python train.py --positions="rope" --rope_fraction=1.0 --init_std_o=0.00522 --init_std_up=0.0245 --beta1=0.93 --batch_tokens=[32768, 65536, 131072] --seq_len=256 --steps=9000
MLP neurons of a small language model. Each row is named by its layer, matrix (down: output weights) and neuron, and shows model dimensions 16-111. Each number is 500 + 50 x the weight over its row's rms, rounded and kept within 0 to 999. Numbers have three digits each.
Before each neuron's rows is what it responds to, as a language model described it from the Wikipedia text at the highest values.

Description: Inside proper names. Word pieces inside or ending multi-token proper names of people, places or taxa, mostly after the first part, such as Grützma-cher, Palm Beach, J. H.
L5.down869:480513583582563454530476515525580517539458565547426517542485564468478503469538552495455501466473548511530476483560519522510495490493519448527532531481506495530504497499503391540516459525431460495498598480490558429487419545504486499472645462521517522479510501480526393444559466448497522572

Description: Line break ending block. Newline tokens closing a finished paragraph, list item or table row in Wikipedia text, often ahead of a blank line, new section heading or next row.
L5.down197:506444549489557537522451551549508447493500489577474360504519473551521485481468537467481590485488497514467584450414581522563584471476467450508541544480586563444511494538481464509428511370582490473551530451500435559547485512474506578512534571461469551439436508553492418525529551418528481482

Description: Separators inside structured items. Commas, colons and digits splitting parts of one unit, such as city, country (Tokyo, Japan), month day, year, list items and infobox field: value.
L7.down835:516544533418522451429511517494532514518538464498490550486489466468496514432490462611492539455549535522493452549527528479504452485555446403482479419537534449488517473553490504464514626488502486446543567493517500515393461417443496415450457501563491478508584516551540546446556448457518522472

Description: Preposition "for". Mainly the preposition for in prose, marking duration or purpose (slept for, settled for a time, for theaters); weaker scattered hits on table digits and section headers.
L7.down694:505457463470518562525491495434476556566535443552498529462521459499496527522639432517438488533497527415425555431472475570476535560555563524521504586518552545430483433519385555519533519434600459529442533644492519577578477652519479521489532496496537436519550397517520542571486510490496499448

Description: Final digit of numbers. Last digit of multi-digit numbers such as years and decimal values, often in tables, e.g. the 6 in 1996 and the 2 in 4:47.82.
L3.down1016:518483501496436559476500486462534514457565528499522509465472426615458493460565473519454536499496558423483532455449457615465394440525509484425501468585499510499579549557524475503501524454547527551514528468570460529504574389564514493503616403581421533483519490419592454500546528515444456477

Description: Units after numbers. Unit or count words right after a number, chiefly % in election and statistics tables, also sq mi, players, individuals, goals; weaker on mid-word pieces of foreign names.
L5.down213:488484469584465547441497546558500586495517457381441560497446584555483507563503475465542509498549479525437524392579509440548457435538548470494496462578527463447465543484515466576498481499550567520459514537465519487503511489452432534424440530585501435465630534480421506429462536471409538507

Description: Coordinate separator character. Mostly the invisible zero-width character that follows degree-minute-second coordinates, before the slash and decimal form (29″E / 39.9); weaker hits are scattered table cells and infobox fields.
L3.down1103:445494492484410508472501460521478507459488510461581476449578504456457488540487507490509445442469483478557523575501482548475486485447594501471505485472495492515454461514594413484554476571527468500417514518485479461551494496499580546506535610481586486444530533465504444426429514526504453455

Description: Coordinating and, word-middle fragments. Fires on " and" joining the last list item or second clause (one person and 4.2%, width and height), and on mid-word pieces of names or rare words (Bri-ggs, Squi-r-rel, Ful-fil-ment).
L7.down678:427489512575490478494502508518564455456408485461437536499478492484485427623460516537585435434546512452450395583472471436510521417464507442535580430517586525482531381448518491439468519513618412598526504497503542499496469545555551522464491491463546404437468494521587501493535486497491515598

Description: Table and list fragments. Tokens inside structured tables and lists: % signs after vote shares, the first digit of elevation values, and word-internal pieces of names (Cu-o-mo, A-tti-la).
L7.down12:563511450518598586398503457511485508483570446428448417489391393474474478508513496482521465512508438543596537502407545480520464598491525498430425448473454456482542512498458493569518500491532453482556600583551550488491528486485535470452486452648521483548500493454492405528478530561513382480

Description: List-line breaks, mixed. Line breaks ending list entries or table rows (e.g. after "(born 1945, Russian)"), plus scattered words like none, history, able, name.
L7.down499:422563528581491389441494525508446501519523454546444567488480508507524520477556448503480511557469567435562560536506458533468613483416534530540549497588489513449433481511526424514574520442523593530432519581452553552522533482515426556580564493494527473510524502571486475554468502522503437500

Description: Word fragments, percents, "List". Fires on mid-word pieces of split words and names (A-qua-tic, p-las-ticity, A-ber-deen), percent signs in table cells, and "List" starting See-also list items.
L3.down1088:549453527425504625367467516508584477486524406503430584452485477575543498561517431445472511422503591508498497476577523530475538477487464424495494387447469539472536503395489599471506507487425599451503432504508363522465499484504487568499604467485571480496549509425504507525412445511492514445

Description: Wiki table and list fields. Fields in Wikipedia tables, lists and headings: country codes (GER, HUN, CHN), table headers (GA, Pos), closing ===, infobox colons, name-initial pieces (P, Bah).
L3.down35:598517564515464386530492543541461509536453508492562411466485633513439472467508421465578525404463521571478500587531459460561443427401536496486507458431514479462550593511468584489535593395555493442555420494563501515494523542518502501538466453591457514528478546449491588404465518502463497493

Description: Multi-word name endings. Final word or word-piece ending a multi-word proper name or noun phrase, e.g. Committee, University, Foundation, Garden, stat units like yards.
L5.down92:502465447560490592476454547469549511549378550500458583529496417499484488544514480524555486488463407434482434528480502510476527537448486548482504471447538450431533453509524398463515532471416385488501508532444497485536531410558575561531553562481516512418560518591551482558546482548394559539

Description: Surname first word-piece. Fires on the opening fragment of a surname split into pieces, usually right after a first name or initial, such as Ko(vac), God(in), De(Leon).
L7.down1114:564497514537458457510545575480514481490495514561536506463470494523507401536483542435511537388547520478443453570490460514592458560439456500531465546525538479494539518466493597516455533450435498501524504541480533521461548512592546532451550403428557408467470556518570462505554431610503538523

Description: Line breaks in tables and lists. Newline tokens ending a table row (after a closing pipe) or a bullet-list item, as in infobox lists, discographies and results tables.
L3.down358:418439485491506496457387547489533427486458598521488519511492493543511546523537496535547520537514495532550497520594476521554554551492407529537483504505542542476457468512495499438382493502500452460534535436458490479534475472460477541496509471443571545497494490481474595624510506394546458558

Description: Clause-ending conjunction or comma. Fires on the "and" or comma right after a completed noun phrase or clause, before the next item or add-on phrase, e.g. "Martin Thür and", "four out of five stars,".
L5.down275:550539461514456541490500541415461561468480459500543449614528440540548541552483570479484506579493528512533431551520501494508521536551611550519513467590571455464380380502478483467450541453595464494478482504457418523539558508431518453577410423421480570531476498394513526476535457403479532563

Description: Place-name continuation pieces. Word pieces that continue or finish a proper name, mostly places and venues: Horsley Park, Kernersville, Fürstenwalde, Aberdeenshire, Boulder City.
L7.down520:479494506454523529515494504418583493470543576595454551565412487469441409459475505523466463511522463561537507572485525432492392574453448495472558554428543542461441517503545477511474483554450467523503432577475463481495584399528496486512528539565462437484532456483581491529493412524615479520

Description: Year final digit. The last digit of four-digit years, split off as a single token, in dates, year ranges and tables, e.g. 184|6 – 1859, 190|2, 201|8–19.
L5.down143:560420471513474523621565586537441489497503511571518454447543523532476555548510500484482417525497559544497505461509427480549503423377503475422452535531523453519530425400439382553555452532503545544475490594574540522472484530551504495505502595472544434427503591453589461496358506518485507461

Description: Decimal digits and table cells. Digits just after a decimal point in percentages (55.0%, 24.3%) and cell-closing pipes after numbers in election or sports tables, plus scattered word-piece continuations.
L5.down692:522431501615492525503514425438432491464474562424557504489577529435439484501459471496534428487444546497476506445531558519478516482485549482491577560503537481546552431521550473430477468487513494460618586546452523486569477475501490509455531548395457447571395577430473493447389474420426517477

Description: Word stems awaiting suffixes. Noun or word-stem pieces, often mid-word, that a suffix could still extend, mostly in science text: atom(s/ic), qu-ant(um), cell(ular), lap-top(s), patient.
L7.down332:469514585442540462468489449451543443509466498464556454479512468443538479513486484482479619478545446439425506476540431526498542460432506379415542585468501547524490555514506562534462464566435537462485532530496490582474473481494554498558479563489526536570579522528503430438425435423452443450

Description: Token after a number. Fires on the token right after a one- or two-digit number: a comma or month in dates (24, 1997; 15 December), table pipes after cell numbers, thousands commas (8,259).
L3.down272:472468510430511543431443475425499483504464404457525468535577444558499473491616509507574427556576446418491495470492520494456601467555505548617559583476589532482541487511557578459485493480527515474489548492426460489454464489609569557444431536545498580551461485476592539497493487517499404490

Description: Start of proper-name word. First word-piece of a capitalized proper name, usually a surname after a given name, e.g. Man(si), Ger(asimov), Re(ign), F(ürstenwalde).
L3.down667:481546393507517592492471507507529468514454482532379498433447491422468440477448478516527528517541456457507537494577477481474481548566445481502543465507509568512439463510513437387490445552520559517466445472451490520552592538527535493514449558546490538475631481477469534527455607463481388562

Description: Second digit of numbers. Second digit of two-digit numbers in sports tables, coordinates, dates and track lists (4-6, 2-2°, 1-6 January), plus stray word-piece continuations and occasional took/take.
L5.down269:438562480490475543477555572472461491489421483583533413508534426470487489481566454475504557557471408449506435528524529479431460490517438499582456518494485484539454470445506489473509509545456503446508512458423519451547540451550466561486588553421499487493470460515521583472410479470380499501

Description: Date comma before year. Commas after the day number in American-style dates, just before the year, e.g. "May 15, 1948", "December 7, 1999"; weaker on "of" in "ages of", month names after day numbers, and table cells.
L5.down880:431473437497466508524468463544547446564548509499624561488513534459469502482503517507441440500448463539469537478466476516505590443566553488484555471467525429509464512473509543490439538512553559545563477555494608457474501512487524531523488530511485393415466526498463522462444509416539439465

Description: Final subword of names. Final word pieces that complete a multi-token word, mostly surnames and place names, e.g. Hopkin-son, Mü-ller, Momling-en, Lundg-ren.
L5.down436:585580510624444457488452521501493599487523537507439499539470474485453469490512573442556539580562506461564499470441572477426508439440469483590454494471486524514453467550471434436482471509481529491534529500457511508591493492498521454393550505578568623505513494528478441470523371561455493493

Description: Surname first syllable. The first word piece of a surname or name part after a given name, in lists and prose, such as Whit(taker), Ku(znetsov), Kal(yanpur).
L5.down785:539482462415457528429554530487492515498567459556522471603491524439567570426436466472520543443537526432462512481470492481523452583503554542558491482500445492586458535507566492541411496532566604536522468489568436500574600570609434550542375545562507521490439498545525526417431574443435579487

Description: Punctuation after numbers. Punctuation right after a digit, mostly decimal points and table pipes in statistics tables, e.g. 33.1, 27 |, 36-yard.
L3.down811:475495627425474523477505465450480570482501537530497503466506506616514542516535619496435431537510451488492518510541570426399570444597390526507501530497441601511568488538455589375535438512513547448532569451598420482519423486497445516467373405490509521585525517533498515515510579398496580554

Description: Before an upcoming name. Final token right before a proper name, mostly a person's, in tables and lists: country codes, roles, markers (USA, QB, Democrat, candidate).
L7.down846:613474565504554498502489381422563473516502533511473551533510485529558521474488503460430562503503503458529512508484493532482488478471593492552530530493489455516458558505547530491537459511494509467534498450523462526441410468596523555460415432550463490524466529476490421564537530524555552428

Description: Word-ending and noun-head tokens. Diffuse unit firing on pieces that complete a word or name (Glad-stone, hypothes-is, pharm-acy) and on nouns after a modifier (German law, prison, Assembly).
L7.down865:439483565572468500480465556624485493540530506456530513415508493553388473615475444490412499547465521500441504532476520554519507467520502392452486442529518455473405440598500560492476484450523546538535535505586571391448542520466481434533468605491447427473525424469390499509561534463516464473

Description: Before a proper name. Separators and title words just before a person, team or place name, such as colons in infobox or career lists, table pipes, "by", "King".
L5.down218:432448507512471545491500579515475485526486458493559434487532543421547508465510402482501507457500455497578474511522590434399520546391420519544479520457491535397457380491530506463529420540544484426506460507465468457556528492468480510502437472476443329530490511560543503547545553500488457474

Description: Numeric data punctuation. Separators and digits inside numbers in tables and infoboxes, such as the gap before a table cell value, a thousands comma, or a time colon (8:00).
L7.down981:468481457598546474494506438499486418525498507511432574539578501473555590539479416491454535479543517531502590453500559475568533498505471545470546473458497484498540541487506449554580475525506510487563484465483493547394490437409505497418511484409458449547403482493543472580551516497457528473

Description: Word-final name pieces. Middle or final subword pieces of personal and place names, often foreign, such as Gwathme-y, Fun-aki, Qaraba-ğ; more weakly, clause-opening His, with, makes.
L7.down191:470411514484564463585534488485448504590466538547515460535504492540512540532537538555467466474434490517482543474532482479479578516447512497522495564494480422485485525479497471507416526547539415591518421520475480511471518485538572469433448492535484548528520515519502487476541455522498489514

Description: Second digit of numbers. Final or second digit of multi-digit numbers, mostly in Wikipedia tables and years before a | separator, e.g. 2|4, 202|3, 2|2.
L3.down118:471517433495377597543545523487442483473549463627525501458459512437467548483392468490480481459503458447475554499540496530430479563517471539530541598563328471469535408561576485502549548473508482498579541531498553470474459559464457566612487517576502449430441564550556527556401605452475509543

Description: Noun phrase endings. The last token of a noun phrase or name, often a final word piece before punctuation, e.g. Trophy, squadron, Bauhaus, problems.
L3.down1031:634570515583411588491421557504480543490471450447439580505501398550506501501442494462538556557487519536502477560494486453567538406534541528461589529488559400469447460515574540545520551452444517548493447497431544469618556513474493452461526470482475469507453567432509626484547565529478440507

Description: Years and list-entry fragments. Mostly the last digit of a year in lists and tables (born 1956, 1936–2017, 2006–2007), plus mid-word name pieces and field-label colons.
L7.down381:494401487448623501606528476427468476513550547514451544550516458534612537399478547507501505432518508534452612482569571510526476447505504481490601568407468538434527561499467504571472468478562582409490530534519450551417578592484603475440621560570576417413555476520600478554497520527538503460